{
  "n_layer": 10,
  "d_model": 256,
  "n_head": 2,
  "n_kv_head": 1,
  "head_dim": 64,
  "d_mlp": 704,
  "vocab_size": 5395,
  "activation": "swiglu",
  "norm": "rmsnorm",
  "norm_place": "pre",
  "norm_eps": 1e-06,
  "positions": "rope",
  "rope_base": 2410.0,
  "rope_fraction": 1.0,
  "qk_norm": true,
  "attn_scale": 0.125,
  "bias": "none",
  "tie_embeddings": false,
  "parallel_block": false,
  "init": "normal",
  "init_std_qkv": 0.0308,
  "init_std_o": 0.00688,
  "init_std_up": 0.0308,
  "init_std_down": 0.00688,
  "optimizer": "muon_variant",
  "lr": 0.00318,
  "lr_mult_down": 3.0,
  "beta1": 0.9,
  "lr_head": 0.00864,
  "grad_clip": 0.5,
  "warmup_steps": 128,
  "schedule": "wsd",
  "decay_fraction": 0.577,
  "decay_shape": "pow",
  "final_lr_fraction": 0.1,
  "batch_tokens": 65536,
  "seq_len": 512,
  "doc_mask": true,
  "z_loss": 1e-05,
  "train_tokens": 456500000,
  "steps": 6966,
  "dataset": "wikipedia_en"
}
MLP neurons of a small language model. Each row is named by its layer, matrix (gate and up: input weights) and neuron, and shows model dimensions 0-255. Each number is 500 + 50 x the weight over its row's rms, rounded and kept within 0 to 999. Numbers have three digits each. A neuron's up and down rows have the sign that makes its largest values positive.
Before each neuron's rows, "fires on" lists the tokens most often at its 100 highest values on Wikipedia text that the model never trained on. A number after a token or word is its count.

fires on: "i" 22, "ro" 18, "c" 7, "o" 6, "ri" 4, "a" 4
L5.gate372:548412615487535600436430468437556526519489557543584477470536490501500482508522580479564532463518556544475523511531463511515518397591490446502536588487556537467521519478483503529454492493526513526539544562597416500478546474570429522609526552426509518604526527483500492521405475497487544486544544425589556509523507483567443628573506474485481554522538548544416524544427473453532409571518524494494500491539575590499500461552576510497491504471541483572602547402568530478405519487475507464455422534458479474513499445474509503498481494526507523481442523460495465555458472459473506474434512525413500578623553530531542541517531576416619493493532422407534486548471578494403546495358643433476458558554439420411502415559490480458462532469508490558510544608537520520510508498454536
L5.up372:505506558505558545506433549463530495546523626471551509439570510508438525504462553435596574560449413510481462513556423573506498529511541483454511528565404462490449473450520506512539397509581552517610475513597495532538533529484470413453617593434539464546552519478483446474531521544468543522379477524486461567497491427507571556566456570478454542465513492501526577475491576566504492463449525447540500526430531558496511430528475515568498420439471412451606502497458563430548483459469532510469444449549568465422516516489484397511506455483489552487449419521559489532478477439468487510440526592627407598571492511487454502523506592549495405515510480557470497451423576581523501499511472562657583471461467449537450440508583496504526398513470506493527555505451458571577437513493510

fires on: "ent" 33, "or" 11, "ative" 7, "ter" 7, "ach" 6, "ased" 6
L2.gate93:505418520408442467534550466500554549540493495525499587374489474461541497396475437543554579498434434379463466474480442466466514609526550452466456438581539432472509518543502464490577570470510545497486483446529463496529464374414426530526499558483486457536526557467534431489508570522454505460517502456577548470486506483557500506514466552465512458512505530521578502567478485456460478394430464549513476502511525502397447573518446562451418592531500499483395476472433480465487466487495446419412581543452550570473513511448481413591530578419521533482465453374431438370439438552500551462508453536515500595468478495427486593546565611488448495400437476342490512521511558459547483477565490530559541461487552527491462534544469487524566551555469500527518493537459456477525421476491514
L2.up93:485454550383457462452512492511522493506506572536452568401500438515501511486428461529466441562492469503555432501520475509500488497487448591546396533616535428535445556476483416474567525473456529596539518489481583503529417504521517560533406610550553502502397553440509501600445575573542542412438484517589421429457454488449511405527545447463501445464496541650528469536498524451384504427442512468527441448473585473476557516497377479531488522445458485485465561445494511586460520510451442547459463536488533565453584458486452378511514595495616499428523404403481435541505475465525480528442415464541530514525450493437455468466536467424504524481499530399505484456567523510475517527506526502518465421505535444460492444485482465514518471548519452429537536486490408514415447497578512

fires on: "er" 21, " as" 15, "we" 7, "ay" 6, "ter" 4, "et" 4
L4.gate639:479425586520424545632476381503595504475609416463538461567536486498498459542430552561417449512563544471416473442504428548463560448484541471450543548550514525468558519500496496371527455511489481492461429509481501526534557396476575478564500449470531489524530530503516434503556557452518451454507512526556546492453443516464628463399554515550487538379486565525495565533522511434567538470498494543556486503483495505509543517461498524443445524568538543555490504580615481499528473438499505542497544562471511478557488535438517511458461513602448583519533511511484500608492475533543557372489490539427521489487323511485465531527474492500444571478530514541477429490547495451416521485454486496426462458505550457548473514428368409518503629480560518517583488438457488502524385546521564
L4.up639:520433433491529481514585561509495597556461483519478479532494459516487462582588499519462560538535518568454576472537627493474452464534511416512468499485527595506443450497489447459496553526497570463408523462547514519519505497458563528477477483513530520459547478506507506479519448405468492514433589512487421471531496395570394497478414549464543576519501559517476544518569575555519529411542473519546529445492462538550513472524454497638470417505477535574474527366633481589498466475583505571515367453531556542538459441486524522568475511516533488476476488506479456474462450554451469644431451529476345461476488512582455449490484557520502387397476440450534537497586568556384540563536413425551518464483566484547487549476503523533540495539495479425513482444492574503522431515459534

fires on: ":" 32, "==" 32, "\n" 11, "-" 8, " ==" 4
L5.gate695:474464508547456598471571517502456543428456461497547398567553518513447458473507453501489533527485541523475498497495505551563436491438479466554436470543498429519604521510501571480495551430513466600458496486395489485525547409491424500573484626475515499458476514534537455490468474373515437477488466507507500554532338557439478481430449475445605481441467555551451403481498499553535521414506599525485541456509472413461531540380496453526565513458547625519454576522505498502433430506593577471522437479511523448512520603480534480444441516505442590441577537483565478570422474471471493506475468448478552474531502508435427520558418504524514548563462502532449552569610507577493533467478525491433515573570420606521558450539540508553571512478441596557410523488508457521512493418468468
L5.up695:426578550393509450515597505416468533469503529564452600430477557452454467441498529521455399460427471455571521462516548554503516524512449473453424474580513510522493479612558540453442568551541492486437463561545527551501539488565469449507491409497423461524489569478519433567580481528417493521547402526450440589445493502480519513444504549532557592554454496479431513446450455519503538468410582521513369537542475400525529487557520458467489512468543525505502448520450482595555581501427496484511542625388548514542563517475563481521582540440508446407532444464521525418554486478576516498544470472547477569505408609429516502580485491590507482529535528576519482526484459519574535432534488437476518475461532566477532547435529508570539468503500542461508495629397502595482553490534483

fires on: "'s" 42, " its" 16, "our" 5, "s" 5, "'" 4
L5.gate129:521496495554497527472486487449535509455500502469573457550498440424507534561500499421521502435452510502458499435518554570451542411485485533504488474508523513473457559509503418405500479483543472449573484525573568502389512484529470486572489497537481532420438506455520480495524429492521576514493524535397522511538457529513505596561382591450461562520461460515406462584429453543564478538474506362493545499508495583470441531499488495524470450497452529449498608503601529538570455605451546344494544500474472494420479532435498456599460631471462532484562542490506520493472435402495478426539515556477566489430482499436542506576460482417502475498446524435413429507492585539556567461519493630524529495542619506491537509509438438525541442540541498527509445597474492590398462603413524
L5.up129:543424500532356463557483473458500547485525468467445506415564400465487448528515538494465512520484543506545528507388543564528508511463520482456559501480547447507496553456507519470513539509393451479563493513436649538477478566524593485478507468520628517530540533499605449549427390517551450475467492449414557479477541573468431471548496432486625459530384541486448533463462529441515506502443541382472472537506537508568516494507455456468566527480450529484503499602425460500460545577452555474501474570477545513441480552623573500483521423464380521527577496424420444479516490562527432454458533457484542476609454543430457520542543458384535417510469524501502512477474441501515475460434431525604562480442503490466453514516524486423546527553516446568524588436449525470559469447575467

fires on: " |" 34, " and" 14, "ed" 11, "id" 4, ";" 4
L5.gate46:466379547545566436519495460540523553544498554639499511586446469430452474535460542585494428486490622492488592426452403493438618502556496474442413505486472478517613490496511484511474552533523516498421434474519429474481424595573546478569493450420505554519481410427492412458551434486458539509501523513476541508432473458523556431463514543540383462526473560486572524509539408461500490453531444494441467476509526501521428405467485522565441447472535422456494483548513467458448428585487531475437454582462500420385517573502532486490543499505440496455451393420490514527527473477421514453526510540438549478562453558507462519528506432410531553458583529469527505565558574580487495438445457531467527536508570461443501473588477505606489447466572429478416509500525557521509441549524516
L5.up46:570626520531572443508536467551538550499494541642396480559520552481493455482402392525483457495445536468457553436583489489483414542481485464525484525495533463477485535441429439479526513533427437550555533516446461466519538472591595485514530591479489457564557457476435475561560553465501473557490501536439428417458551438473500556497516400568553486564506554387581562458552460526434508618540454458478494567606512451564486424482480449530429457528436464523520446475546483577602542442505495502573535482540426516515551614475552574457508453400488490551522466515514506413456441488566394536545439553482527466541469496510483408503478547463522590452481546577554508558520552455468495498535479506418526547485432485507506487487531471512432419444555472605517452508432516501536514413560480

fires on: " by" 26, " to" 25, " with" 21, " from" 8, ":" 5, ".\"" 4
L5.gate97:534458468455538506502476479500440454388458436533495484528488513471566535558494498582488453531564536530533509540467412610520512523481497436497455517420586565530484451556498476545463477458590411510561457621414452500445547425456504478499525593465550462552506446513528448432500491461560468410502490480539481514569556517604499460477468554538465482457406515515506526495545517511509427482493531544455498496526606487441413505507485516487490520581550492555486570560561430559453428436600573519444520507521462520521536510580486551604400449532470430457430638566449513524464466420485392429489477548533481504567516427447415460652418541479494450531505453532409563569469600437539438431563567457518425451489500498489497599509530473511496442505560449468490472586518426508496440510460511
L5.up97:473450478453485539485494535516499593517496421408543491532613491537514500532495559530534534497526445497453575414507446570610492451494491460414501535544499581448483391514493509550464457420562498464438498516521513513610467525475423470460463457429565407566452416484485499490491573530458543393535495579484491523509470552476487597484460485559480447492398499450467543551460540420455509505530487540409528467545543509459576448515491523462510563344508430543553462402527433427559458509458543520433477481454438454538569487476492426526541534418478552387554484442474543495487529532562563500535503561458494586502586497534550464483558425443466447530539434585584570503448386460494509522508481530470497521546614502396549431520600475593494458519530528486384533428528467513463481511478556

fires on: "'s" 60, "'" 12, " His" 6, "is" 5, "s" 5
L4.gate691:497445472471419450532568503444509498407453480539529510504511445503437570575430540459525518474551571505533489514465546593534563475353471409418522522462394438461417511549400402558503466468401499428610504544562581472480556494579463490489468462534563543567505511538545513507493476571550522551550522623451549473378475434467519479510516492495581444388528441556532521507543511478433492524497578437473470476470482449520496546440476541461495532555495517513431515584466593618471517589505552507500557564575532394467466477503592457532485511506518478469410593516459536483498488494431481530566534456412486526606571589464355470555511552493495452555506540520507451531540518477573481467519529494497529511544442466483478418475477449489493546488516488500602580514464490496496604551463461
L4.up691:480484518469557548572509475432525470496489490480459370474599426476489457566536444429514552542507431490472546502470620499518486503511391474596607548484417460546459482539439441531528496461436652561529496521554541428504551611496523432587437471475585535541456561501514461394479462513459550522520490493477505525512504443538568653501464410470483589391546493416502488482542433544564526542522482422442474572509468597523492517530528492514512469411476447491467455565512450527505521633527476526554427458490465501455514455509512567498465501546533484575519555482458527461531439493621541475427560512448489499504538493510630474492498507477551448523445494601557492538506533425509526468417546566582513509540481553571444502551579488468486600426480467570527448486448497453579528498503449

fires on: "." 90
L2.gate328:527531481510498487516590519498414417523506474472606532511602502470555551530494462405475540391568482449526469535536497541451468480448513458460552557532427470489471522488457378438504550486514582415445526551569534485445552527514508420559560440471432424530554449482449584467538526516502517586447507502532560581480452497496458555555486498426507546453545458501420440496558426538514543651474356458506480549589519437433440528511488514517527472419438497419480521395483432491466493480448496488485419492558430467508514494569539517467531533539604499531509505437468470507591532575448445533532518469503526419501582469538605467521497413369500441505461594536490534487438549501543509558577427381468541525452534453555395478534517527435573462437516491538477428524449524574476508500522489
L2.up328:496474473507472432434419530447515495452525403475505441547424540460522485419514481513425473515533463478459485514464487507487499528470474532510423552389593514445500431537541558475508558418446458559541489529536488399461460533507546546545480467508438530610484483532486415469484508495552460492497530462518491481529538423563532508505448534580445514505446518406573465494433503559448508555449536505500537484497441480577581547412576511511503480610525557617451535482627534510572586569490433486475607414573568437486533536495401373599623500515493422554461465537469520563490436429523493514513451470521479505552614496372591531439456491459519486476558463479537496490479454406573475491450536456496470474536453593442476508498418482587448485467412471512452541540546598503571494511515556

fires on: " and" 56, " or" 16, " |" 4, " /" 4
L4.gate673:507555449550530415472504449531494461547461501573517465538437527524446520482477578402476462459529372515444510523451437529396491519487527434533514530472489498511496475584422462547587523427485499552603514534531465595598519556414491465465520533573455534444575422497484508509453506493483509535494449472486527561474420486600429436550457483528562511528398496484524415515436459544554476522466513510505451450468399494490505566462497592517410482512551460526561604478547446463481493459591554478509500507557467559478542453452542461604533486475472514504568528520436385457563525468529462517460539502523523537499464567394399537465516493399469573498476537568519438542517456573511517428563473388599545593502557557492560506440536518593475547483370575518392537514498504510476445388455541
L4.up673:463503521504490541523526483465473507425469433537530502553502555483492485477549455514480498478501456508512551481461564515430467502585454435502607492539461439487547490424592445569494526565494483447432629562582574491491594372480555507466505547516465498381500436475494471436511572458507481567533541511534554413473520336461376585532520485494495463429472544523506424437455406520430494569552406550543516500457475417521413499568511560531568480474485428499461514530536483575525498476482455500507479486509508491470466474572438577494513499539488490376555539464453526558553481479458536529485476551558545511575513524474341482456596489590436517579571516455386316521526455496550523486461576491520510507532461454524412521505547494418550533481485441529498454553481589485480490463472513

fires on: " •" 18, "er" 9, "ver" 8, "ow" 7, "her" 7, "ter" 4
L2.gate553:456514424444584529470576528535461505412420526553450572474463480474457494463546593585515571463513515469515467565477411534461461566545442514539456543479462529581535474534480469497530545484491511512560445493470451543460518466561540540583620465618485451525569436466559467432543558561419510498410496454491523484487476514507480544502460479485556614428443407517629490517439439574520562599623523512549531493442490535496447512596470511499521536496475503471463550462532368491492476562452489571492528594537615451533459481478543531460525507503523547507405575521492565552522470491565500510503543494453443530515511509466500528514451495523455551403524507533450459543449529439459562537458503534364522517570458539463495427577477467499519583601531448460323458484557539431478561555539461
L2.up553:567516487572521513537470509458450445535482530485445536554471505487531396557424540528506443518528497422459504518463430519621506471500540417488417563625497513482526580513462451468603565490577417509547478441453499464516507560497476515503506489605485426498468530509499456493512415546514478423502436512597534554506453524534478546533487540425525434484539513398489494563421566507417475485520494460508541494463390541554343534502585444427471441581449515431462426594510567569586392473447509531382533559474510460532482513454442518444522474462490467440506531495521564537583437521510480480652491389407498493486471505461404564438548487478434533490465466485469543518458505488547484572462495539435502532558414456477511512597501529633508574440469460518483514508480484469443532543523570

fires on: " with" 34, " by" 13, "ro" 9, ":" 9, "ur" 5, "st" 4
L4.gate610:409426577505556567447444461548451488484535516567528532498533412451457440503411496598511440461469555467455481417575474497553547427460544490500510499462478551541522619492330429464563477509416516523610495455467506551498498415512504466575603572549444444594530558479462444468442464436582591373576418434519512529546515505528559536439506519481411468460551521553499455424488540472510510516564492471471474492519484546470529420505439452454577481529500518592513539482552495504537446528491497447494508496484444437487487400520503499505515503536597456457533504477510483485411557483616514408490447578473408464514522414566523572590539547480519506544541444451529491487529590518487529456491509462495516513529512439380475456504516566453570523501433424530542505469531550594464424547440428
L4.up610:417554516458576491458481455486559576467527557520569481533541462512390476455548474565555498481525533408414488470486476477486524498403469388436534551518534481507577596508389608434478532516482442461481480432506561588489415470543492522545569422574485488538407585455492527481472547438580512506485542457556527532511429423463490524524429536487461535447410447449421496463467516418483469438488370430444551552454501457498525545565513519566497415477512424533515524509524496484505455420452491456434471447481480464477472536563513486549453524404471565525504453460467453532536507429545505530551406478447459589485453479522539535350504623506347563486423475501459557574432439532519468491430531512540566491492511458492423513549502493472493513592451432553521413502432455509445488473454501

fires on: "i" 18, "t" 16, "ri" 15, "ra" 7, " pi" 6
L5.gate14:511547587551445458521543434414520444583508463483526487474487520483505480502576525458516533465416359520523469498514401450497522555486534446420540441485483467562518456460515554444508464614582477403426481453544529470519474501486518525543510468504433612445498494511501525528478603458471476470458465498521545404576420410480428430450529468492510412451516483567517486520424441472560531664458520466494504491541456570512450539517537558570488528486437519448552433546462504519397454490557474586601381512417567554483518412486463431427505563453464454496453511532547458503490455455523521503494621401486603576547520478478472460456533518481589517570435468482533427572511427542497483511459624521470531462500392529529454437483455450562472473462537510518407516477508454533499526554568520
L5.up14:515454524503431438509515466495460516482579416506473582490457483498482586538494580472529516535503432543541545444484405476496547563547545523524530498591451510493491452456575520508396433555539535413421600412551547592466562475529548535573567508541543469500481413535470493511469505456484533545550496460499564495479459562525497411524491450507529478514605489574402484515432552512505585541531516472510498397475608526513456540572536531453566412488486552436585517535448508491484480475439489528513402509534497489443454521462637521463521507556582552458507460419467518550518500531463480526518580482581527576538491475503444560587500452592480453526455580490549490473493475525570551596447605542500469557560345445594522434478522474457521439519533413479462392490563547458577476502386476

fires on: "," 94
L5.gate663:502490611467526439499544452517566584513544463453579464520479457486490524539503568567465507467531611450446380543451481484573406452417468499543417551495565522483492585494456487472519537486550614569571502445458460484519434555497609513494497526459459529557508445521486450465415483494557522535505581501389474520421555547437499483477485425492514563485470500577546532448490532570552482456524483459451507581424408541490514517503496385521480493481499543558564460481400505513538507549402522577462438454520519484482510540552566481462469544550531484491516493471472445510459488503488532469420351443422469474459505505524508404487517520463423426585429568548431550531590593486461439511532535529601526464460564501543568461454476561496510502411405466492457510552497436536521465449635630
L5.up663:565464527461540454416486439469423494584431439410513541571575388504490444472561592594467466428597564503547447527462508500538448458484472462534480446531450527480642578516472482542478472480510558483478528516455548441527435529558488488576462488459583532431524467510538500445382486533501522524560501470417433520527429453571548563503383508504494572646481521579485461465502508554530508507442423512519482528513439517504417478469437517500433532536519433564521473575530463496523484532543504526521537566503542519450489401543596476523536523561435511504473424543498537473503495486385610440525517391482520526535481490577511452480474517567463566564539511444558524578520550563518462478589415479581506559478495490524472431496513590498576459445538516565539397454548479549527457549425614

fires on: "m" 18, "r" 13, "'" 9, "tr" 6, "u" 5
L4.gate559:533449477390540527465549523557527428360490430598577468560453517562507495621485424441416573482504544497486459415589458471471471504435489511469494530547497477489503454422604467429478561578483445539589463450465434507497495459444429556465586412525527477517539516477553466506623625572567464563592536555415513515515521485481484454523457491496515471510498502497405489426504474487583480586517428506548543466434585500510486330506518545468510514420471511472483518561592537444456596434502585477489434558569567553534546525600535559429553498473545466533537484552441473458556518524498515435493493604522554513477545498570487494543430522475486553591528448484458453514540477574491418451573491591537481553493447482465502509464474506530584487422533470528497518458483507477481470527517525
L4.up559:525512491448557510433565534483500553499558470543518470422471472501552569468503494495505469490522470478525493545504575529514395395506505533515506538585519473431503492438550530688478465449568529551467497473423596572495476560432461538498465545520384495493550540530467526484508546451540510505547474449521470468509483467358477448547463516493516433495490461491598468496494509537554431548512558593441391616440501560435510481506571373514480514537536480485596550497464486412511509429493477496484601437473597515510503535511478597465576502546501496568566537601502471464514557549498431569563599526437656479539467580483398446504476464401561457512471458549494482501489468490541438460564416493504494507559474454489474500480515600448474459474604490483538466514441513411457413564531463

fires on: " as" 32, " elected" 7, " by" 6, "″" 5, " Stud" 5
L2.gate217:560456487532529464476460426510552536573503526446502515532464497527510545578551456543540555552480533547514598468490478461469506512562611371369473564524466444466489586452509486507489506498563451400584574480584544501468563441459582447495491459570449391499486480496534516476503555471513499501468469534448554366528448476448470537632510483419494595497490502453419553511504528568507484452439536501521589597559564454490497470517406593520489621565436572579462502504471454444573413386544497482384431485547460537487484455435504472540463466505457465564542516506524518472433507501502509543503535542448503498447552541473495615552584480476502399436454516515492516521540480471433445454453497464525456610512535485519480380548542423561459441475449459500531542460536502577558496544541549
L2.up217:593549468542531533511429517470490435512496512445487472419532444482532517504496520478421517535567479527506500425515504465593489595508477505459516477483400466521460438462531494465481507467427362532488599501524472405426460497399543476429550506423493499402559479442539559470504496502516565436474581473479547494492546491515531517568499417543454620480500480510513452597550498444422623516472529499415569460609592547462449479422466464483467504522463508528433471510464431530520486524397497419493458469437524613427560472438501566497520502494563542548435456544504560430395545502436514456386522542590549459505496496525584505512481582524524433464548486455498557558505453442545455533517500454466510406485600643538521420522484437545471474430571454549482532538467557570485463581545535

fires on: "on" 20, " In" 14, " to" 9, "|" 6, ".\"" 6
L4.gate178:580480522423570534584492530522566567467446371560513577662538523547552473602457472496613501460392446540492462467419459472588477500497499518503494553482498504488393478608472544548527472474442577489530423532495498494489532596433499598409509528493485523497447472477434510484604512529506481346493485410566469488450484478428570467466495565391522473494485411458562600487543471423411513516439488465556400505524490426464458498423490517607504533503538470446548515510522558464466483500445497445465448481573456418450494529505542470506495512477484549522496455492512476591514471475544488497530452541483528542582492495507487480422553541497454536455516475486435516449442491609560504473481531590438557515513433503542576465461538461489482480440487436477388571436594510453596514478472522
L4.up178:474522512403423514462552406481526421403548462592458494504524492507487509548490466538400437470491455497480551490551437541496489512517433428561455579516416483496448417452551579509575510478488524521442590533522444522450454523564467538521521426410582509579514466521496427591521542513453430549516490515542534547393481476514574511510426549496512478480457450476492405470530475388413482508468453559446510561509511591501440518385440543536535476533490446550514451479443597553463498525527502555535601473487495598473539461470506431505542468470436473542455456504449541521530520449578516556498548581434546559505537527444552456527511445627431574564535489492440549508555528539595533542445392481443492514476532503491574484490513441449467420508540570577483476382566465545398536382553475

fires on: " of" 23, " 18" 10, "." 9, " 17" 8, "18" 5, " at" 5
L4.gate442:413443556510521448447490562444599434456508468555422507476529451544563476544389529479521482543552526511492449486461480592511569475494554498454436493450517467477476534538482488524385529551556511442606475383491519489477488430498517421429519528587529497451429519521463503464516555478460580501477427512520487409515563487383628530574518447441587452507566524471519514543508505485452512556513515602503545439516469524508497575497452523577524539518471530482508404519543334526528439458475482442492468444446491499544482399603491577479500504570439534446566579493575482454492539576523443461450512508486465571491585432479441510543539550483476474493482470485502496419413573465584416505530574522427596447509504497547529537441527460391493456428446427482560516546545535570550512611445469
L4.up442:352527475430468521521480482521536436473431435514461442478512535512427533479521509503399538403524512436493435527596467555430521476557536544519521559645446570453415514554495476435435384586465405460484469454491429490496511439534509459502523511493446444480459498446429552493440407584387562501440546511552481501406415485463517576558456422522534476451530475565548502542439571504491492523592478448520444529472461494528609508526452541516478529525459558436573486593572544588468529538508534433551483542551488476406436485482494496500444530540481517443421550498561545548493466477536484493398534654481513518494492516577543523560477507525473575531449426514518400449471543527534547536605476432400568496427497585548507523476464476527517476500536523492489488562481488504388464484502546

fires on: " |" 35, "id" 14, " career" 7, "ase" 7, "ay" 4
L4.gate572:501499517512511419539451521558594459475545539476483555469509374521432534570375547498497513492575556578491515426528515511490488539505412526509490503531492495437535576567404550459562570496488402560506481507538473515558466588513456502503462560501478499473473515410483478488492454475555462482488572451480556544467581464554493436540508562570533446503422500543441526566469528412563523488483535538522543579520443458474457470477496539455528426482496429467477468604457520594437444482479428499486573507473522530537518509646488384522480570566439538601465472477597520491469528501528461558567524551481427541530463655558559548505448519409469476440464552511579556563478428535558459556597469513480490440545547531494579527418612437540573430528552458508452583496463502471445507567503610
L4.up572:571617481463424502492489418425480597524575538529463449604493440502574500536594509498525482431425529532521492466451558504544457525557545516453580526557514579494566454510484529463476526500460462539442562572592389504439482473506598376554416475521654474536465552492562518497543430537473592558556504614531573517587492525512472583467464508469572522527506507404528488506573519542431567555517526498482469506492520466526451500465536609496475409521466468542436575450544461475459409462502455561603586482560507476472561530497479498498525493529514456588539604471488510514532461508564422513476513585488495539544551482448518464482501544562463516442531579486570481512453443498512489496569408476490436522595475525485451426389471379450492491482493431447453469526519507558598472470507483

fires on: "-" 33, " |" 23, "." 17
L5.gate254:528454486531510420516461535444504468461421537445594612404542433455544549483578480471485482619515563383458486542526597491483500465496524532580448472511476524465536540467520407445500584517543511422632606513499449590401524483457559482489449516454490450505517507541408550514488538524506419467549577494553532461457496464392472443557549434573576549530466444518456509477562526504466584500539429473588542531554526585448494499505499494565551477468510431389552599388508468476459541523540504465509375475506493484418412504535525557582496451524467494448513479508556479520547482509521479624580490509565463429363587586507437509473602462470535486499506499434495526554484568554490480457511523489474523459469567588490585523510488464478528530485493456497450504551491551476421526468471546
L5.up254:509487475466481502488480521464553493517573471341513465440468522449515497504613549542581437480447516433482487466590507495591508502452573528484537510527508447360482487502556559463481432535518410480533530434569417536443555406433502486485532546568520579464498444512476463527577448519482503521486505509502482468493427408466411490475578454478520527546500488450425576458456463480498490459541469441470646572559506513592455400461504515496433510556437509383445551501639580483507489491530514491547521549424430545498474559532488545621525480512405516500506562565552486514471440547507569565601457461475519646474523522559593551507502529490440514420460470545470533458473499536516486432526547453400539484511558604489493543499445543556459530521433537595566477460567552535527460483539497

fires on: " of" 21, "-" 21, " directed" 10, "om" 4, "/" 4
L5.gate122:509459599514507519363486426473366449605539425401574412466507622497523449404376531550502519481457505453478475508534485474489501455522576525393443564601515508541561548458524450415502430568578548476506453571477503551446473514486558517481463463442489538503540442512487550491526525586523475496427472544440414519442485523552512487533588485524525551552540432479484524534516450599487505501482439498381493442545459505437442496585441449483521478461508491519497468407462561469443556539604566490501561536488517566564502548535562518521500533473574465480530518460508539492483541504489517526488421404463480537528678434483496474513517541546496483491562531548484466500444498485507515439413480517594546553597492553512509536598414491467494503454600447483471396475477501463466525441407503
L5.up122:473497518536452578503505499388559506576416448481595499506496520561475474508469563597462467446497446435515529444484543541452552476469473526529585470487470466444514448462565520530473453496475486506462517508510454582453516444478399567480528459504509537454516417579500454544493532509491453491452417582443504456451566379575534461449574541506512491585534558467537489459535441434535450500561527397505442386558452480510398479450538427490494426563525527446413550388535474519479569476553512438474512507475546539554515537640485498559520509492524494490490459443436432469421513386551447544642538591527485488518498433507546481463510469544465469486453494537456527451403584428504501525555470455530442509577513484469525469500424495579521512591406492432480532536495510466501559308563493

fires on: " |" 46, " /" 8, " or" 4, "aged" 4, "\n" 4, " m" 4
L5.gate688:579537494450513442492450485525520631488483410518463483485487518495538454585477552507404526541512484454476471423525591448455524533535520466400467567606478559410434486448499524621533383381582582480527430441542401553481403492480524587487583562541504481478475452477525447461499441539514487410551529461479483535456488443500479574426458524481439471411523566579532535510515461574540521494500508544517437546567491469508487509534593559553455521587515451474534511458494429423532441491475551582494474485595537542479515463522519512503471612419504500554490525439535507537458544506564502535422568515559475511396484590472450539536453510406483526546517505529539504450499504429446447478494510559546561484526492465522610556497501463525526572562554589511423507521554534608483498577637539
L5.up688:482411466586533467512570425434498444486473496593525454513500447486464566530491534496435552419575563537434446568555498493438468472583446410518467408518539482492497458468497465474407516588445435417523586423550475386440497525650568534490603509504464503511505498572426473462400462533568495474546505535477578486511516544479449510532524535550423481534499479471613413503418480507529615558560501448437536611475539561423589563511485576514527537531499482613448542552517516522576493535479432538567528454472513483433537588530563550478464545486448569456599589506509514496512519522439479465476547494469485523498510558429536511501535552550496515512459429445478521461528372550594504472418486496572421524483521552571446530502547503533557507531473560439571483465444450480513436489460537

fires on: " al" 35, "ing" 8, "U" 6, "\n" 6, " |" 5, " list" 4
L4.gate375:414444584449481524568512582576447574541488394500530564428510498379484491537550530489573539491365486443409492436392475491478485481454487543506497494463398460550495487500432411416481484643509406506542558480586541526479520409460561478564557472525480516419560417464457455513538461495481524463490481490515524480486468523464507512456601599500562495522531580484458419528537427496482562520478546463513532642573507519488478496493421466535559520459561462498469468523576614556482516497561473481439559536517481517522521543455519538482495475555603446424553445489440519541484511509534493463421522552405521504493567469460547571509525546552443440440456582513524406504516521501421513486482482521423490520409541433441491546510539433470501578510565488509640490496459421559503590468496439
L4.up375:532470505446434464463552500449471438510401499508533467452470422511551517531474460627461470453573489447400419443381480493525494553486504598485479435472527450493547500503510399432482461574519478526459487572564519522458440449513519429377553507468515468445500414470493534516498466440479462473432527471544438470464471613487555457498523478487540555493494539522429447555511570441565461464550468473520514480550474485433515439300519506504503573448453513465526531563576518549481440488565531473524522461527512509544483513518540524534517609502450516487516579490467571415405415516422546478469611502491507473437428438418543574436512562453615577445434524523579535576520570475392463545455472497373464428478488458515408554530514504561561450465479531471567482443486457545533524508539498

fires on: "==" 37, " ==" 13, "gr" 7, "r" 7, "k" 6, "th" 6
L4.gate396:480418599448491469475564473476492498545528508511552458492478574425518474620468462504484513439530413486476510467520503499552515428452467455552573473445474523450513571504502465568456471445515450490490481569460489628556503513446536471586587477506404456500496538437579418515542573452481511501460500479501592543438412502437467465444473517583576487479537452388510454586485447602612487529533560535469495448478443541445377538458502568509482538512546518492536518564438505490486556530558552505499520524609409464585501532544483512480471480452517539516593457425540537523540432532593527471473503407440444539476564387534469497457512425431495518473479558511524571472587510540496528486415495526513427544509519534489463467502502443502465424457542485448423465538592418574345567600581459
L4.up396:509496503523450535455559478404456531444394432516550596485587550475418427519466512535529591567506501564530488431533555474512600518438443519519467499446464481595521525490476427442545454412531455527535429511457525478506487453527561484552596543486456481476504567413467447427493604591439496566444415403460369494490401476510488544556540539403532482508500513500523381481483507534527513578490467424502479532518457478536514490472464480407438543424558392438529414492511514511479454566487509453502566604554525508488474500484467479511528563530448497586493513503445528472436528473451572508471585380464465499535473556446573452552488422545451502464418501554508537483436460576450526524462479522508423394399475475426549560539536450546447463482396509430518504502395479499541498549557531

fires on: "," 38, "i" 18, " States" 9, "." 6
L5.gate19:523525494518539539485500502490419568538493506498497527540621442468516428534471528463449482489520607537580527437424455596500501557418556481612399452495502468545553492490468454539478523445563577474571520463557538554567471606420525437585560447410514484620557553561424432474422533396553590485440553541455485561391540547511415587506480527438519527543504531562517548520484532538547473432523459584557468492506543475532456560478479417553516490489535503556470462546470474473519593520476499541373487384508540440526543546512488475517562571494541544560420452550559507529437487456526389490457436498494451434531537591430510496539563430378469496519531561547503524464510535483520508457462472496578540499470524430532493471506451468457531460492480614473487513479437497594536541476562584
L5.up19:528412525500561500407449499468461461493552472587552535522589530530474424515579550481550486465534474509519441498414581489478450432572448517500544538319494550540469501464561516511370531521526563482508481519529433500504527541468448468508516539418530495543568442539553478527431455441504400420418470461404505495457509421442464544527458491463494521470468452444547545593576485543484467512506556521481512444542500617460550438497568394480455431553508430466522483494489482582495497523546559543439463511475475535483544455411558590493527475489521478530434555599609463535445510470497502527516467466525496495564471464527580505496402444456642480530464554421554501472421496480530488475466557556534510447568562394507467463559441431492393394452533502388449522574460517507463566510545546